config = dict(
    num_hidden_layers=9,
    hidden_size=512,
    num_attention_heads=8,
    num_key_value_heads=4,
    head_dim=64,
    intermediate_size=1728,
    vocab_size=35868,
    hidden_act='swiglu',
    norm='rmsnorm',
    norm_place='pre',
    norm_eps=1e-05,
    positions='rope',
    rope_theta=10000.0,
    rope_fraction=1.0,
    qk_norm=False,
    attn_scale=0.125,
    bias='none',
    tie_word_embeddings=False,
    parallel_block=False,
    init='orth',
    init_std_qkv=0.0207,
    init_std_o=0.00489,
    init_std_up=0.0207,
    init_std_down=0.00266,
    optimizer='cautious_adamw',
    learning_rate=0.000853,
    lr_mult_up=0.729,
    beta1=0.9,
    beta2=0.95,
    lr_head=0.00911,
    max_grad_norm=2.0,
    warmup_steps=237,
    schedule='wsd',
    decay_fraction=0.25,
    decay_shape='pow',
    final_lr_fraction=0.05,
    batch_tokens=262144,
    max_seq_len=2048,
    doc_mask=False,
    z_loss=1e-05,
    train_tokens=1076000000,
    max_steps=4105,
    dataset='wikipedia_en',
)
MLP neurons of a small language model. Each row is named by its layer, matrix (gate and up: input weights) and neuron, and shows model dimensions 16-79. Each number is 128 + 32 x the weight over its row's rms, rounded and kept within 0 to 255. A neuron's up and down rows have the sign that makes its largest values positive.
After each neuron's rows, "fires in" lists the words (lower case) most often at its 100 highest values on Wikipedia text that the model never trained on.

L5.gate691 [132 150 127 107 166 132 137  97 188 143  93 142 116  82 116  75 203  87 154  93 119 173 153  84 146 170 111 156 168 114 162 150  92  81 124  81  99  83  83 163 146  89 162 114 103 100 125  66  65 151 114 117 161 124 142  57  72 123  81 157 156 127  79 148]
L5.up691 [ 95 108  93 128  98  94 117 119 153 144 116 137  85 123 140 165 119 138 129 158 190 143 132 136 136  72 125  88  55  80 111 128 134  63 132 125 105 127 145 112  95  17 148 154  74 162 158  98 143 150 146 154 166 101 120 149 124 154  88  75 170 107 144 156]
fires in: "all", "number", "two", "three", "total", "few"

L5.gate114 [136 137 160 111 128 142 125  76 155 101 127 140 117 138  97 108  31  92 105  69  79 119  93 140 151 151  86 130 162 130 137 141 101  90 110 100 150  82 133 130 167 141 213 111 145 122 194 119  67 154  94 115  78 115 122 102 137 140 122 158 158 151  95 155]
L5.up114 [116 116 120 139 145 119  84 154 142 138 106  92  94  48 116 120 139  39  82 127 112  94 141 182  84 119 137 184 101  88 179 148 198 116 102 106  74 136 106 118 165 140 132 140 136 188 167 100  97 218 126  83 123 115 148 128 119 125 122 110 116 150 172 157]
fires in: "would", "if", "will", "must", "to", "let"

L3.gate1464 [ 88 102  96 147 205 136  76  85 130 169  96 114 100 134 137  91  69 120 167 185 152  78 194 143 104 183  87 144 147 142 120  83  87 113  67  80 139 175 123 188 122 126 125  90 131  90 100 143  56 137 106 158 157 111 210  84 185 128 127 153 136 134  97 117]
L3.up1464 [185 140 141 104 170 132 125 148 113 146 211 135 145 174 191  99 165 107 141 148 173 112 171 201 103 124 140 124 150 149 136 165  91 158 117 143 184 163 135 118 147 116 105 120 136 135 130 103 103 111 125  96 163 116 206 101  79  79 105 124 113 111  76 168]
fires in: "to", "not"

L3.gate1449 [175  99 159 145 113 112 170 117 111 121  90 127  59 141 123 151 108 146  72 141 110 134 167  88 155 106 161 109 182 117 150  73 140 135 155 174 166 133 101 166 117 122 108  99  86 154 113 137 131 182 169 114 121 136  91 151 162 152 124 119  16 123 113 114]
L3.up1449 [118 128 128  59 106 193 124 100 106 152 159 121  75  93 184 126 133  93 121 114 159 152 101  74 110  75 163 142 122 123  91  93 108 135 100  95 118  98 137 109 131 130 123 128 133 105  79  54 142  78 146 139 186  76 124 132  99 159 174 113 149 132 123 143]
fires in: "of", "to", "which", "that"

L3.gate150 [109 186 100 118 115 135 149 165 192 130 124 150 146 102 175  97 146  82 121 156  57 105 154 186 150 123 128 114 186 182 122 155 142 144  99 104  89 120 152 129 127 174  85 182 150 160 120 127 114 119 203 155 102 110 139 123 153 166  95 138 109 153 156 121]
L3.up150 [188 127 148 159 152 155  73 150  79 173 129 137 133 162 156 128 156 173  98 140 101 123 105  69 177 134 121 109 104 118 125 152 137 120 154 103 110 156 121  75 152 173 106 126 151 136 119 141  93 123 186 129 139 157 131 128 122  96  87 122 142 111  86  88]
fires in: "the", "a", "al"

L3.gate355 [119 157 119 116  98 110 157 137 150  71 144  88 154 200 137 116  71  97 124  91 125 119 136  64 128 142 111 130  36 123  90 158 101 130 154 126 129 100 187 185 158 131 117 136 180 116  73  98 168 137 116 134  89 109  95 130  73 177 147 160  58 136 124 169]
L3.up355 [151 140 136 120 115  95 177 107 172 142  98  92 123 135 118 162 116 151 144 188 137  51 217 126  70 100 161  95 105 126 129 144 133  60 154 107 130 108 212 125 137 141 191 116 116 100 123  93 129 115 193 136 152 103 135 115 114 130 160  80 162 128 109 156]
fires in: "called", "named", "000", "0", "120", "most"

L3.gate88 [156 114 133 173 122 154  90  87 106 103  11 142 134 118 113 183 144 135 116 125 110  70 175 137 139 127  66 110 184 110 150 109 130 144  88 111 153  93 124 139 116 133 184 132 146 141  56 150  95 144 161 165 120 127 137 145 118 176 137 169 108 100  86 134]
L3.up88 [151 151 141 111 147 147 142 174 140 122  89 128  65  67 189 106 133 136 147 127 161 125  69 145  96  86 137  79  98 107 111 144 161 186 114  93  96  93 142 147 139 127 171 168  91 125  86 158 143 146 158 145 111 112 102  58 134 201  94 168 119  43 105 113]
fires in: "died", "death", "found", "dead", "not", "down"

L5.gate1459 [ 43 109 120 127 124 161 136 157 151 120  49 197 128 132 172 115  84  94 165 122 122 149 106  78  93 143  88 126 170  90 197 116 169 154  96 207 124 108  87 165 115 225  82 104  80 187 123 129 141 157  48 144 143 116 160 117 128 115 154 232 129 184 123 164]
L5.up1459 [110  71 128 125  85  74 112 148 124 163  97 131 100 178 135 153 193 120  71  82 151  97 193 117 179 130 102 109 151  81 135 165 156  75 162 140 136 138 178 129 111 131  82 112 122 151 129 133  66 162 125 150 159 120 135 136  89 110 149  87 124 191 119  71]
fires in: "s", "his", "from", "their", "the"

L5.gate1015 [163 173 123 187 149 107 161 115 112 112 163 175 153 176 189 113 108  51 172 135  96 140 131 122 127 131 144 163 123 139 128 136 121  69 128 158 140 123 136  96  98  82  65  96 130 177 119 111 189 125  36 142 101 125 154 183 128  87 145 121 138 146 138  87]
L5.up1015 [108 214 111 123 139 114 134 170 152 179 117  43 134 170 119 104  63 157 133 105 132 151 150 143 104 173 129 202 171 103 109 162 174 111 169 132 190 152  77 164  99 117 125 122 157 156 140 147 122 114 157 115 155  86  61 121 120  90 137 150 145 157  90 202]
fires in: "and", "other", "another"

L3.gate573 [119 177 123 145 155 123 135 117  92 143  64 115 130 124  94 125 128  79  97 146 125 101 134 185 119 150 130  98 131 130 150 137  92 120 112 168 165 157 131 145 172 116 109 180 151 106 173 166 147 128  59 101 146 134 117 117 125  48 140  99 154 160 104  68]
L3.up573 [125 112  97 105 136 128 102 174  81  67 148  76 133 112 142 109 132 119 163 139 118 171 123 187 111 108 157 129 137 152 124 123 148 127 148 154 186 155 119 132 150 133 110 172 103 119 153 160 154 113 102 140 114 111 126  82 119 127  80 158 106  64  67 141]
fires in: "of", "other", "feet", "games", "not", "cm"

L3.gate656 [122 178 144 133 110 164 152  84 103  59 139 129 105  72 186 144 152 161 165 116 131 118 110 116 125 142 153 137 150 183 103  96 156 141 142 111 106 141 137 148 102  78 149 119 202 166 130 123  92 153 159 117 143  58 168 159 147 103 100 105 164 148  96 132]
L3.up656 [ 99 105 123 144 123 120 181 104 141 151 164 137 109 104 126 124 183  95  69 118 179 148 103  85  96 107 193 104 127 120  45 119 123 128 201 170 101  85 113  91 147 108 117  96 121 130  95  75 147 125 176 110 130  83 165  92 141 121 121  89 106 131  41 115]
fires in: "that", "he", "they", "the"

L3.gate624 [ 97 146  99 116 112  99  91  25 103 111 141  75 132 152 114 122  82 113 157 140 162 160 160 111  74 118 174  96 117 200 122  96 163 163 114 129 127 148 152 145 174 125 155 140 175 143 194 122 114 137 115 165 116  54 156 121 126 138 129  76  94  71  95 135]
L3.up624 [161 160 107 121  91 151 107  85 150  40 139  62 172  93 124 153 155  70 186 116 162 137 142 166 137  78 145 112 183 120  67  55  92 146 158  91 138 159 129 138 178 156 156 170 169 159 119 147  63 132  68 149 149  77  88  94  89 147 182  99  90  99 122 116]
fires in: "not", "most", "2026"

L5.gate1364 [101 187 145  78 155 112 126 135 121  89 119 132 103 166 155 161 122 159 103 118 145  85  64 131 131 158 140 158 148 182 147 146  96 124 126 113 183 141  85 105 131 148 193 156 140 238 113 121 129 138 129 128  90  91 209 102  81 118 172 212 112 115 192 176]
L5.up1364 [130  77 113 163 191 173 160 191 130 160 129 128 164 106  94  73  92  91 145 110 132 168 163 105 118 112 153 123 128 138  99 103 189 158 132 131 157 133  66 161 178 128  67  78 115 133 189 131 130  80 178 125  82 147 130  79 150 139 112 121 110 161 123 126]
fires in: "can", "would", "are", "may", "will"

L3.gate1337 [ 84 114 135 148 162 134 136 113 106 129  88 155 168 134 132 168 166 156 107 135 110 107 155 194 110 149  49 122 161 183  72 107 126 115 131 167 113  97 119 126  96 130 103 139  74 160 137 152 150 152  78 136  89 182 186  79 110 105 123 129 121 108 132  80]
L3.up1337 [109 146 131 133  70 142 117 140 172 125 113  88 111  74  82 136 118 145 102 151 121 255 127 161 145 120 175 144  81  91 136 119 111 121 119 102 155 106 122 183 116  74 148 102 155  53 103  59 155 146 153 157 111  70 183 125  87  97 133  86 143 122 116 172]
fires in: "and"

L3.gate866 [145 120 149 126 141 166  98 100 130 151  89  96 131 147 168 100 129 152 122 105 131 159  82 117 146 174 142 163 190 157 186 124 150 117 169  97 176 117  75 112 141  70 126 146  60 122 179  98 129 101  79 129 200 134 146  88 139 155  48 192 117 105 159 171]
L3.up866 [116 113 134 105 176 132 168 134 103 139 147 165 139 105 135 120 150 118 168 150 136  93 157  91  89  85  91 100  78  73 104 111 105 102 124 113  94 123 148 113  89 162 113 123 152 158 116 107  72 120 148 161  65 137 149 110 137 175 222 129  87 113  96 158]
fires in: "was", "is", "have", "considered", "had"

L3.gate197 [114 127 127 130 159  80 106 123 119 105 124 156 136 154 105 151 115 181 179 123  75  87 184 166 216 132 116 137 151 127 122 139 150 143 135 161 156 123 101 120 116 126 118 131 155 168 170  97  92 150 100 108 202 157  98 186 132  92  76 119 106 105  55 139]
L3.up197 [112 110 127 128 127 122 128 118 212 114 124 169  71 139 194 145 167 158 110 199 110  36 118  62 138 144 138  95 104 160  83 125 162 122 133 151 139  81  91  88 187  63  57  78 151 163 102 158 152 128 153 173 160 128 124 114 164 176 134 145 113 104 112 146]
fires in: "league", "pro", "cup", "olympic", "national"

L5.gate1629 [107 125 135  85  96 161 133 135 107 147 101 117 137 132 183 132 106 140  93  91 137  67 129 187 159 131  85 147 128 166  91 167 134 137  61 153  69 155 139 122 158 156 177 130 140 167 121 153 136 197  83 115 192 165 107 114 176 140  98 108 164 151 141 122]
L5.up1629 [190 101 162 112 157 169 109 136 175 100 127 136 160 143 121 158 129 173 164  76  88 108 121  78 150 113 166 108 102 107 155 125 166 116  86 159 153 189 171 112 154 117  88 137 134 100 146 137 127 146 158 165  90 115 180 117  95 104 143 121  98 114 100 130]
fires in: "guitar", "league", "cba", "division", "football", "cup"

L3.gate945 [105 141 130 183 117 130 100 122  85 185  62  68  95  56 106 106 142 155 170 177 100 143 130 160 114 156 125 165 137 134  86  92 136 105 158 156 127 111  94 168 129 111 115 118  85 164 121 145 184 124 137 144 150 116 163 101 148 110 128 168 170 117 132 114]
L3.up945 [107 166 147 140 126 143 129  91  93  95 145  90 117  79 131 140 136 140 154 144 117 127 142  85  93 119 101  35 138 158  66 139 181 132 131 143 118 114 155 104 159 116 100  77 124 151 117 102 136  60 118 164 100 111 174 153 123 126 112 127 127  96 100  97]
fires in: "and"

L3.gate1156 [ 99 163 118 126 124 119 152  70 129 169  76 135 117 120 138 120 141  97  89 184 151 140 187 141 118 159 102 139 140 137 105 141 130 113 143 117 163  77  64 115 131 127 104 113  83 157 153 107 129  56  94 132  83 145 135  89  95 170  41 147 152 119 143 150]
L3.up1156 [ 97 159 100 127 105 111 127 112 120 137 126 180  74 116 159  90 157 116 117 120  99  93 124  91  76 174 144 115 107 161  95  88 162 142  94 156 183 108 141 143 176  93  58  78 119 120 136 111 124 102  87  63 127  65 146 116 118 129  94 148 153 112 203 152]
fires in: "are", "were", "is", "was", "had", "continued"

L3.gate407 [ 49 145 139 152 110 131 101 126 100 125 127 151 116 103 124 181 196 158  70 152 171  79 136 110  55 118 103 142 165 188 129 145 169 191 146 114 111 125 123 161 162 154 141 140 117 115 110 143  65 150  90 120 142 100  98 106 138 111 160 163 141 143  94 104]
L3.up407 [ 91 106 128  87  94 115 160 132  91 124  90 180 106  95 144 107 107 112 108 151 122 122 140 134 156  62  65 106 130 125 134 129 129 133  89 127 178  52 151 122 115 114 105 141  86 167 107  90 138 128 102  73 160 128 120 165  69 138 159  70 110 116 119  85]
fires in: "from", "such", "for", "which", "of", "known"

L3.gate1383 [104  91 122 140 174  67 132  87  95 109  93 160 123  41 103 117 187  95 128 151 112 151 164 116  83 127 131 107 178 109 160 156 143 170 111 162 117  88 131 131 116 144 176 174 130 126 159 116 164  85 112 122 114 124 154 106 150 117  96 193 160 104  92 174]
L3.up1383 [127 111 125  79 154  80  85 141 158 117 147  81 183 135 141 151 157 112 139 119 130 135  94 130 101 130 113  81 158 145 136 127 135 184 151 152 176  59 163 136  56 144 119 121 141 143 200 154 145 141 101  57  87 208 124 141  80 149  99 180 168  58 113  96]
fires in: "of", "early", "time", "times", "notable", "late"